Weights of a small GPT-style language model, trained from scratch on English Wikipedia.
Architecture: RMSNorm before each block, untied embeddings.
MLP neurons of a small language model. Each row is named by its layer, matrix (down: output weights) and neuron, and shows model dimensions 64-159. Each number is 200 + 20 x the weight over its row's rms, rounded and kept within 0 to 999. A neuron's up and down rows have the sign that makes its largest values positive.
A block is one neuron, or neurons of one layer that tend to fire together. Before each block is what it responds to, as a language model described it from the Wikipedia text at the highest values.

Responds to: Main verb after subject
L2.down102,181,193,283,219,161,199,192,176,212,185,209,197,209,175,158,219,216,184,226,210,180,196,196,172,210,236,246,179,226,226,212,202,216,201,191,189,193,205,191,219,242,211,222,210,199,216,218,198,201,213,187,184,193,174,195,202,210,230,213,200,166,190,172,192,236,196,196,183,194,163,234,174,220,178,200,168,211,190,208,173,211,234,226,206,220,186,208,184,220,201,213,221,209,201,197,179
L2.down141,208,210,207,224,215,233,201,196,232,248,196,186,193,225,222,179,195,194,199,212,233,217,206,216,180,233,202,185,190,212,212,189,201,192,197,205,219,191,196,204,218,213,212,192,221,170,208,169,208,219,226,230,207,209,212,163,212,206,238,183,141,177,210,193,186,173,184,171,203,185,228,186,203,217,155,209,222,241,272,219,210,211,210,183,239,205,199,187,186,214,195,203,203,216,195,209
L2.down200,167,183,165,212,222,185,209,202,218,210,208,163,186,189,192,205,209,197,179,187,207,213,187,194,240,191,210,175,189,212,185,195,213,218,183,209,216,204,166,230,199,225,192,157,200,227,227,220,201,251,212,204,197,191,204,193,240,181,186,229,201,191,169,196,195,171,217,194,226,212,197,215,171,217,196,208,232,227,237,218,210,211,221,214,224,204,184,201,183,211,196,189,201,189,222,222
L2.down202,201,159,173,226,210,186,212,198,217,225,239,199,192,198,220,216,205,190,193,212,184,182,209,203,216,192,226,211,200,241,208,225,199,183,209,206,185,160,201,217,187,182,189,181,188,222,243,197,243,179,221,209,195,206,198,211,202,190,211,216,219,195,161,175,204,189,200,215,217,188,225,199,171,216,180,186,218,206,188,169,226,217,193,216,207,241,171,177,188,178,177,227,209,211,212,235
L2.down387,190,205,172,224,216,198,215,167,209,165,218,208,235,232,211,210,190,195,187,178,198,197,213,183,187,170,220,189,216,235,234,197,232,190,215,206,183,211,170,207,178,196,237,199,180,169,194,178,201,184,151,194,208,208,206,190,205,217,202,218,190,214,206,242,208,205,176,206,206,209,215,176,181,219,183,194,228,173,173,152,202,181,195,206,183,188,171,196,206,175,163,196,185,235,190,208
L2.down433,187,177,233,213,216,217,231,213,239,176,182,211,194,196,187,203,164,193,172,222,211,197,198,201,222,201,186,174,128,206,214,226,189,208,225,186,219,183,214,212,194,220,192,178,212,186,216,163,186,181,204,199,214,177,170,189,198,231,225,178,187,240,172,207,192,232,187,189,212,182,207,195,220,204,183,190,213,228,202,183,176,182,196,189,217,207,230,186,177,185,197,212,214,229,255,198
L2.down502,187,171,234,179,233,233,202,227,221,223,216,199,210,220,187,195,167,212,188,202,237,214,192,212,177,183,190,196,211,223,196,210,200,205,209,222,224,187,200,207,204,214,187,188,173,175,203,180,227,197,197,227,170,185,194,200,178,194,232,185,142,159,225,199,202,202,212,184,201,192,213,177,201,194,190,218,177,243,258,186,219,258,207,193,193,199,205,196,160,177,189,204,215,211,191,200
L2.down504,213,193,240,217,196,207,180,199,190,204,198,205,219,207,195,190,188,187,211,211,221,175,215,174,161,213,170,178,182,208,210,221,172,221,196,193,203,209,208,171,202,191,192,219,211,208,218,216,227,203,175,239,198,211,161,171,152,190,231,215,173,195,189,208,203,224,204,210,226,211,230,214,196,205,193,185,183,216,201,176,197,207,183,207,214,170,169,216,223,208,246,206,193,212,171,185

Responds to: Paragraph break newline
L3.down12,220,186,316,205,206,207,204,224,202,167,208,192,183,233,211,207,180,178,174,229,175,205,193,226,209,242,203,202,180,199,216,187,173,222,181,204,219,230,195,190,221,168,216,191,174,195,185,184,196,189,210,233,195,185,192,198,149,169,193,216,185,224,181,187,209,204,206,213,206,199,207,181,190,207,185,186,204,219,196,220,209,219,170,193,207,188,204,219,218,185,201,205,176,189,198,228
L3.down51,229,173,196,203,201,239,214,189,234,217,197,208,186,222,210,209,175,184,190,204,205,237,168,203,190,221,213,247,215,184,224,206,183,208,160,199,168,210,213,222,204,203,198,217,187,215,184,179,200,222,165,229,217,218,216,224,216,187,175,218,203,223,219,224,201,193,194,183,238,204,222,203,244,199,245,213,186,210,198,195,209,175,182,173,214,202,214,201,253,200,201,196,184,196,196,212
L3.down108,220,216,273,208,234,208,199,200,216,205,198,209,177,257,216,201,175,180,211,218,189,205,214,200,177,225,223,211,193,210,195,171,189,221,172,206,228,210,208,192,211,191,194,201,186,203,171,203,204,218,223,214,165,171,217,192,196,153,166,187,179,206,173,197,198,188,187,188,223,175,219,189,223,224,200,171,210,203,197,226,210,212,195,223,197,198,213,161,189,176,187,172,196,187,180,225
L3.down145,232,207,242,206,201,189,212,202,201,216,235,182,204,209,212,187,149,166,211,192,198,173,208,237,211,200,185,178,204,213,210,194,175,198,227,186,203,225,224,219,194,183,212,202,200,203,172,192,187,183,230,205,210,218,195,218,170,177,209,249,179,224,188,171,173,194,163,233,261,191,202,184,187,195,169,179,199,180,215,241,206,209,201,202,224,182,201,181,207,180,176,215,206,192,187,185
L3.down272,181,182,242,242,215,176,162,238,170,188,200,194,197,231,214,208,187,183,190,201,228,189,210,205,233,201,235,241,188,168,196,237,218,213,208,229,211,210,191,164,199,218,215,201,176,161,203,196,216,174,207,206,235,203,204,190,235,205,176,191,224,185,203,170,200,247,214,199,204,168,186,222,205,186,169,196,203,222,201,237,198,189,238,195,217,189,214,209,232,204,176,202,191,197,212,208
L3.down503,202,208,270,211,185,216,208,186,186,208,216,202,203,209,207,191,192,206,178,205,201,205,178,203,206,203,222,195,209,191,216,229,163,196,200,205,193,201,220,195,213,205,206,205,194,217,215,209,181,226,235,193,225,192,180,211,213,200,193,173,186,209,190,178,208,172,181,185,217,219,210,198,204,181,217,174,188,209,181,204,183,182,218,203,206,218,187,177,226,186,207,199,192,162,189,219
L3.down517,216,216,209,232,182,205,202,197,168,168,213,216,219,218,182,232,232,233,148,208,214,197,208,190,212,263,193,204,204,221,202,239,168,215,211,184,206,236,215,203,195,179,205,180,192,214,195,200,188,173,205,200,219,203,209,220,198,185,202,191,198,194,199,163,212,235,180,209,175,187,171,207,204,203,186,156,192,244,197,161,198,195,152,189,204,191,183,194,204,231,182,227,203,199,219,201
L3.down619,208,195,238,239,222,191,199,199,204,210,225,176,203,197,190,188,191,195,165,234,188,185,165,233,224,215,179,222,218,204,197,218,190,196,194,209,232,200,212,198,195,173,196,181,215,195,177,173,172,187,188,220,209,205,184,226,186,172,206,180,215,191,198,160,215,219,159,217,216,184,189,191,219,202,141,195,219,260,205,236,216,188,188,213,217,179,196,183,204,207,214,180,217,217,204,223

Responds to: Determiners before a noun
L4.down39,198,181,253,182,202,177,157,191,152,210,199,198,209,200,190,198,187,186,187,207,206,190,183,208,220,198,176,213,176,196,219,213,215,190,213,240,183,220,186,194,190,178,194,197,214,159,185,211,193,197,215,195,178,215,225,190,123,183,203,198,196,191,188,215,192,189,209,205,185,197,186,180,189,208,189,218,193,218,212,190,186,196,178,198,194,214,213,206,199,190,185,195,203,178,137,225

Responds to: Paragraph-break newlines, word endings
L2.down171,206,217,269,159,216,210,196,212,184,194,203,174,207,204,188,171,216,199,186,239,201,193,227,167,235,218,196,192,209,197,201,178,207,217,226,191,202,178,191,185,168,196,206,179,201,198,195,179,232,184,188,214,191,193,206,196,182,205,240,161,197,199,174,205,211,195,189,207,201,195,187,198,197,163,187,194,205,220,215,241,210,215,196,202,200,173,206,207,198,170,181,215,204,214,228,235
L2.down217,180,224,221,214,197,170,176,154,178,204,184,191,187,194,194,194,222,200,222,203,193,215,202,196,205,197,207,207,170,181,181,178,224,165,217,212,176,198,200,204,204,232,205,204,216,218,202,208,249,180,204,175,193,174,191,222,220,190,172,161,203,192,186,177,197,194,189,192,247,175,206,179,208,171,175,192,215,253,199,231,233,208,238,185,206,194,219,203,231,176,159,201,183,201,207,170
L2.down220,217,161,245,213,212,198,227,173,202,189,203,225,195,191,199,161,212,190,187,166,197,180,227,217,200,202,182,222,230,211,206,185,164,184,179,224,205,206,166,192,207,175,180,243,196,182,190,209,206,181,227,197,226,180,200,195,193,141,198,190,202,158,204,202,189,190,193,206,204,217,206,214,184,209,196,197,188,240,183,204,227,205,186,194,198,200,199,190,193,236,191,188,219,165,225,219
L2.down319,203,190,243,215,186,221,186,187,202,197,237,198,194,230,200,184,186,198,191,179,200,207,179,209,245,233,230,209,199,200,212,221,205,192,188,197,198,191,171,186,193,165,206,207,170,176,197,181,239,186,175,154,194,201,214,220,200,194,190,210,190,185,207,215,194,199,211,194,209,222,170,217,188,180,173,190,178,247,217,189,190,191,236,209,204,186,220,214,213,257,198,211,236,226,238,215
L2.down340,232,217,190,201,198,205,205,221,189,179,220,226,196,202,190,217,180,168,192,207,184,242,208,230,216,234,203,210,172,184,216,226,175,186,206,229,237,181,185,211,210,206,185,190,184,193,194,185,172,180,207,182,237,208,235,173,171,162,208,196,236,227,241,177,192,244,208,197,222,203,200,217,175,165,158,189,200,207,174,206,208,222,215,195,212,224,198,200,192,205,217,187,186,188,193,191
L2.down416,204,209,203,206,187,209,207,198,231,201,218,165,167,208,210,212,206,206,211,151,164,203,224,212,228,206,187,209,190,233,210,189,209,197,213,215,219,196,209,219,185,214,191,206,197,213,200,191,171,188,178,179,197,203,237,167,211,190,201,238,187,211,187,228,174,200,189,223,203,230,185,205,194,181,201,207,213,203,174,191,170,223,182,183,205,191,215,159,170,218,181,210,204,221,172,202
L2.down590,213,229,198,165,242,193,198,196,184,201,218,178,216,235,204,189,195,205,193,215,190,207,196,236,182,194,213,215,233,205,211,191,170,193,199,220,205,209,185,189,221,200,225,188,184,167,168,204,192,230,213,213,204,220,214,193,206,200,207,188,177,196,192,196,220,197,154,213,218,207,144,198,187,149,233,200,194,227,152,215,200,185,205,185,189,192,164,207,198,208,192,226,195,189,220,210
L2.down619,235,200,199,236,205,192,179,234,234,178,192,215,190,193,209,188,173,208,184,196,217,220,212,194,235,169,225,223,207,184,200,185,159,205,162,200,193,177,212,224,225,217,203,184,154,203,187,169,184,198,179,222,215,205,189,187,171,208,197,181,214,232,233,173,200,192,192,195,205,209,212,216,193,171,186,198,196,225,174,238,189,226,202,179,200,216,201,165,172,199,184,186,214,231,169,179

Responds to: Past participle endings
L4.down475,171,204,230,174,194,181,193,223,172,211,190,173,168,174,197,186,209,216,221,191,186,206,186,224,233,166,198,196,240,192,228,192,175,204,212,165,203,216,229,187,189,209,162,207,183,219,194,208,222,195,193,202,219,193,213,201,177,187,224,204,245,221,171,190,182,216,170,203,218,174,191,204,202,212,236,222,217,248,189,193,205,219,224,181,197,207,246,183,177,229,226,198,200,193,212,208

Responds to: Past-tense verb endings
L3.down105,200,218,270,188,213,235,171,193,175,221,252,194,205,202,206,235,235,224,174,159,187,213,187,179,211,191,202,215,200,218,207,192,181,230,195,195,213,215,205,196,168,215,197,223,181,229,200,210,204,204,202,215,211,232,206,172,166,219,228,182,193,208,198,195,199,190,173,194,206,213,195,180,180,201,214,187,199,229,172,183,188,193,169,203,213,178,190,200,205,234,166,195,186,215,196,169
L3.down146,183,186,263,206,194,177,205,212,199,191,199,192,192,230,186,216,204,169,196,208,165,204,217,203,174,178,148,180,233,187,205,205,183,191,205,196,226,233,191,191,227,194,204,198,239,215,218,217,201,207,178,154,223,183,201,181,214,213,227,186,205,220,188,189,197,220,192,205,197,190,242,193,231,220,215,190,220,227,198,171,221,187,145,219,215,169,199,207,211,185,202,214,231,183,183,213
L3.down266,192,197,258,169,206,168,249,202,187,222,240,197,204,198,189,232,199,230,202,224,194,205,190,215,208,218,190,183,222,243,223,205,196,199,208,172,197,198,246,232,189,196,225,176,193,174,206,238,207,200,213,193,202,197,164,190,182,191,219,183,167,196,235,189,186,191,186,173,210,212,210,242,203,178,206,210,169,219,160,173,229,211,219,177,227,230,198,181,170,237,207,204,206,182,211,209
L3.down285,198,182,234,207,182,183,218,211,221,186,206,160,170,180,219,195,211,220,183,187,225,231,179,196,190,223,200,177,197,209,223,181,199,187,194,200,184,235,219,178,202,206,195,174,193,212,230,207,220,192,210,235,199,210,208,223,187,191,225,151,178,204,227,207,161,193,168,181,174,182,216,197,226,200,190,206,186,220,189,207,169,192,198,195,188,174,169,234,170,222,193,221,194,199,225,201
L3.down327,167,149,226,160,211,186,224,179,191,159,218,206,201,174,163,212,204,212,215,189,222,189,193,207,218,224,190,224,190,197,201,180,220,234,186,206,241,227,186,223,211,179,190,189,202,224,209,206,236,188,174,239,247,212,199,200,193,181,182,147,198,217,197,178,222,188,169,244,180,197,200,222,180,204,195,158,179,210,213,206,227,186,199,213,242,202,199,212,187,213,215,189,209,172,190,201
L3.down400,201,229,168,219,192,188,197,219,183,209,211,171,176,204,194,209,204,212,199,177,210,196,185,185,226,174,191,191,202,190,214,159,216,210,188,243,213,214,211,196,169,151,214,242,165,235,193,207,200,189,226,190,138,196,192,194,189,189,191,206,195,213,216,231,185,231,178,214,200,196,158,220,178,195,203,185,208,222,205,205,203,201,227,186,186,171,171,212,198,164,228,218,187,206,174,204
L3.down454,159,179,223,186,211,210,164,233,168,204,206,159,183,208,193,206,205,204,206,194,224,221,171,157,231,196,174,219,214,212,189,206,216,228,178,185,194,190,201,236,176,210,209,165,216,198,190,203,223,221,185,203,209,215,197,207,186,158,228,136,158,214,209,184,216,217,195,193,191,196,214,191,190,187,205,210,213,206,167,220,230,212,202,174,162,204,179,209,193,230,193,190,216,200,234,216
L3.down491,207,210,198,225,217,185,237,173,167,189,208,222,194,179,179,192,190,217,198,199,178,218,191,208,220,236,217,209,211,176,220,204,208,192,203,225,176,250,196,214,213,202,200,185,220,209,197,204,183,212,160,213,194,191,187,180,179,208,186,182,195,227,225,222,215,192,177,169,204,215,220,219,246,161,198,171,202,219,208,175,215,193,215,206,220,190,152,229,153,221,220,204,188,186,240,199

Responds to: Paragraph-break newline
L4.down101,196,213,287,220,199,174,194,210,219,211,236,204,190,203,189,186,202,192,182,199,195,201,203,204,209,207,223,201,204,193,187,171,191,194,189,184,229,207,219,192,210,168,208,200,195,187,158,216,212,200,200,204,199,223,210,204,192,202,177,245,182,175,173,218,207,195,185,210,219,217,207,197,218,195,153,182,194,203,174,215,221,184,226,217,202,212,154,210,201,139,193,217,218,220,197,231